From a checkpoint of a small transformer trained on Wikipedia: 5411 steps.
MLP neurons of a small language model. Each row is named by its layer, matrix (gate and up: input weights; down: output weights) and neuron, and shows model dimensions 0-63. Each number is 128 + 32 x the weight over its row's rms, rounded and kept within 0 to 255. A neuron's up and down rows have the sign that makes its largest values positive.
After each neuron's rows, "fires in" lists the words (lower case) most often at its 100 highest values on Wikipedia text that the model never trained on; "fires before" lists the tokens most often just after its 100 highest values on Wikipedia text that the model never trained on.

L4.gate588 [152 142 146 148 103  90 125 126 163 147 121  75 124 140 123 116 184  98 177  76 165  98 123 180 128 147 117 207 108 108 113 119 110 127 168 113 111 118 125 135  82 142  91  92 157  91 129 103 131 181 153 114 157 157  70  92 145 104 106 135 170  87  61 130]
L4.up588 [140 104 170 109 149 115  93 171 128  96 129 161 147 163 116 147 137 123 116 177  96 151 222 167 132 125 137 117 152 154 179  61 151 106 176 146 121 149 148 145 171 142 132 141 101 100 138  91 144 166 124 132  67 148 113 149 197 144 111  73  64 176 170 129]
L4.down588 [188 142 121 207 135 146 155 146 120 154 133  99 143 127 130 129 101 146 119 121 160 125  77 153 116 109 175 169 159 123  67 145 152 118 115  92 144  91  82 127  95 128 110 133 105 118 138 192 121 143 188 160 193 122  90 110  95  95 128  71 182 107 204 123]
fires in: "summer", "sq", "south", "total", "population", "soul"
fires before: "mer", " m", "th", "ation", "l"

L9.gate279 [ 97 124 157 165 105 187 106 137 173  76  74 163 112 209  86 160 172 151  92  86 142 101 176 146 110  67  74 144 111 135 144  78 156 141 131  70 139 126 138 159 135 102 140 155 115  95  88 120 141  74 120  97 178 122 162 120  79 118 125 122 136 124  69 158]
L9.up279 [108 182 108  63 132 126 141 131  77  53 165 140 121  81 170 115 116 105 153 169 131  86 151  78 147 147 101 104 168 122  92 124 121 100  97 133 134 119  86 134 182 166 140 105 183 120 116 164 138 213  91 130  93 127 145 157  88  96 144 133 114 149 123 115]
L9.down279 [125  94 150 174  75 172 137 106 131 127 175 156 147 133  93 171 135 129  95 157 148 155 127 128 120  88 103 120 138 164 134 148 128 108 128 169 132  67 130 176 102 166 133 155  64 165 158 114 116 126 120 125 131  95 147 128 131 171 134 127 106 179  83 159]
fires in: "married", "which", "made", "may", "whose", "moved"
fires before: "ar", "ad", "e", "ay", "ak", "ov"

L6.gate133 [122 141 146 168 186 175 110 133 101 108 111 177 133 166 122 149 143  94 129 106 130 190 132 122  95 122 104 102 100 143 217 145 103 151 126 106 116  89 113 102 144 115  80  87 133 120 162 147 133 121  54  76 138  86 145 199 171 102 126 130 163 174 140 180]
L6.up133 [136  83 111 160 161 137 164 108 148 159 157 112 159 127 140 150 146 116 113 137 123 140 168 140  55 124 166 181 138  75 154 132 105 126 126  69 119  66  39 105 113  94 134 146 154  54 154 159 138 157 161 147 110 172 184 143  98  74 152 162 105 135 122 136]
L6.down133 [119  85  75 119 129 102 106  70 121 112 114 192 130 150 134 103 109 177 184  75 110  95 111 107  94 149 116 108 119 152 103 182  82 145 138 166 102 151  98 164 165 154 149 160 161 150 125 123  91 182 147 147 188  84 100  93  83 178  94 147 100 116  93 108]
fires in: "work", "government", "worked", "works", "working", "workers"
fires before: "ment", "ing", "s", "ed", "ers", "or"

L10.gate538 [122 123  82 119 199  96 129 121 128 112 120 120 123 109 117 151 157  89  90 102 102 124  97 100 131 106  96 153 106 137 150 166 191 117 158 166 104 186 142 159  90 131 119 130 179 120 133 121 121 130 107 149 117 145  91 162 164 130 122 128  77 157 123 121]
L10.up538 [136 121 123 145 206 160 122 103 106 133 151 136 152 150 131  62 119 125  98 104 153 146  72 112 152 159 103 100  84 123 108 218 159  94 164  94 106 160  74 155 103 160 128  96 147 177 113  98 136  88  80 192 173 212 117  95 125 172 145 122  91 131 158 150]
L10.down538 [124  96 118 123  85 107  92 135 125 147 113  85 143 159  69  60 198 131  82 177 156 108 100 188  86  88 121 109 108 104 164 174 135 112  92 160 142  67 176 115 107 146 136 166 105  76 212 139 183 190 157  63  81 151 123 153 143 118 134 120 115 154 101  89]
fires in: "development", "the", "level", "levels", "death", "developing"
fires before: "el", "h", "re", "iv", " G"

L4.gate165 [113  77 155 145 155 117 110 135 152  80 137 126 130 157 173  86 134 137 153 164  80 128 129 100 149  98 110 123 156 140  94 127 173 128  80 121 159  69 119 174  94 110 148 210 128 126 101 102 132 132  98 106 134 109 157 128 132 155 183 144 100 154 131  95]
L4.up165 [151  90 145  78 136 104 209 112 135 104 102 109 147 126 208  97 181 117 149 152 187 151 113 219 168 182  62  93  99 127  80 137 148 135  83 192 139 121 154 192 147  59 127  76 140 148 124 145 160 149 150 157 126 148  78 118  91 121 166 100 111 127 137 113]
L4.down165 [158 165 166 115 154 115 134 165 125 206 182 141 171 143  82 121 145 125  99 135 167 133 109 151 112 139 164 174 139 130 195 118 138  95 138 138 140 138 127  71 186 167 115 101  99 131 133 121  80 118 112 123 147 110 166 146 172  93 101 152 110 166 165  92]
fires in: "public", "republican", "free", "published", "brown", "freight"
fires before: "l", "e", "n", "ed", "ight"

L5.gate370 [ 96 191 194 126 145 141 143 149 172 109  92 130 159 146 186 151 124  68 149 173 159 144 114 177  95 116 137 110 161 205 112 180 103 145 128  74  99 150 131 131 137 136 123 151 133 101 149 126  86 142 127 161  69 155 109 133 153 153 158 131  95 151 142 123]
L5.up370 [208 184 151 181 157 186 124  90 132  86 103  77 122 166 176  83 108 118  94 119 159 155 143 133 134 104 128 121 131 107  95 122 159 144 169  97 189 174 154 165 154 188 118 107 139 146 191 124 153 113 147  79 105 158 125 110 113 156 127 105 132 150 150  48]
L5.down370 [111  73 133 183 119 113 119 133 158 131 115 173 133 142 145 168  93 119 156 135  87 154 147 214 134  82 133 122 117  46 120 197 149 129 180 155  66 170 190 101 160  84 123 102 105 119 105 104 122 168 104 148 139 109 175 142 137  89 107 176 160 145 138 119]
fires in: "institute", "district", "republican", "members", "report", "department"
fires before: " of", "an", "ers", " |", " 2", " for"

L2.gate102 [116 136 151 198 107 121 117 118 139  91 133 144 122  99 108 148 118 134  97 111 168  55 146  94 129 122 136 191  63 129  99 222 221  92 123 128 130  99 125 143 215 140 154 140 160 110  76 101 150 189 106 140 152 124 146 152  86 108 119 126 104 102 158  69]
L2.up102 [146 122 164 165 149 105  82 181 158  77 140 119 154  88 110 101 153  75 151 111 120 159  89 161 109 144 153 184 143 188 118 159 130 124 146 175 137 145 110  69 161  94 119  92 130 108 123 122 177 101  90 119 130 190 119  98 106 113 136 183 151 177 138 113]
L2.down102 [127 125 137 165  99 195 123 109 127 140  82  84  98 175 163 151  75 144 119 144  91 150 134 123  50  89  53 121 131 111 131 149 147  58 122 140 190 100 196  79 106 125 137 117 182 138 131 175 180 104 133 144  81  78  94 131  83 123 138 115 160 134 198 148]
fires in: "rochdale", "state", "station", "students", "studio", "student"
fires before: "ent", "al", "i", "y", "am"

L4.gate61 [121 127 135 126 151 112 124 164 153 179 135 108 139 125 150 136 129 123 143  83 144 142 139 110 140 134 145 134 138 147 164 130  62 117  98 102 116 152 154 134 149 134 205 117 106 112  84 135 147 199 187 138 121 177 106  54 155 142 135 115 124 176 169 130]
L4.up61 [123 119 132  86  94  75 191  69 114 155 137 139 138  95 196 117 133 149 123 121 124 157 101 113 151 115 155  92 142 120  91 146 122 143 120 161 115 104  96  99  95 158 192 150  99 117 159 123 145  82 140 155 134 136 163 126 140 111 156 187 118 111 209 136]
L4.down61 [104 136 175 156 136 153 162 184 143 101 181 152 147 120  70 161 136  92  84 110 133 170 161 136 157 146 127 126  86 157 193 103 147 132 118 135 137 114 174 148 133 131 164 121 151 144 121 233 102 178  91 141 126 162  96  90 157 126 143 139 154 141  61 119]
fires in: "july", "major", "mao", "majority", "max", "gao"
fires before: "j", "ly", "x", "o", "h", "ur"

L6.gate326 [114 132 127 100 133 140 142 133 139  98 121 196 143 155 125  98 166  73  96  98 125 109  76 152 128  93 140 157 148 189 147  99 140 113 180 123 147 152 191 120 131 140 134  81 150 141 155 184 139 114 127 163 168  80  89  83  83 169 129 103  84 127 124 137]
L6.up326 [161 132 123 131 203 155 127 113 170 145 112  94 106 126 189 106 132 152  72 136 119 124 147 169 124 106 119 153 147  91 124 110 108 137 148 139 115 171 152 124 155 131 176 102  69 118 177 131  74 101 139 178  89 182 149 103  90 153  95 173 178 124 130 139]
L6.down326 [170  95 145 159 234 107 130 149  93 137 129 126 135 126 162 141  88  98 148 100  87 154 137  84  90 205 147 137 130 117 102 109 121 153 136 170  98 128 164 110 118 154 162 123 133 103  82 176 131  95 197 144 177 189 116 116 136  96 124 118  98 113 157  88]
fires in: "own", "recognized", "town", "owned", "health", "towards"
fires before: "n", "ard", "th", "ra"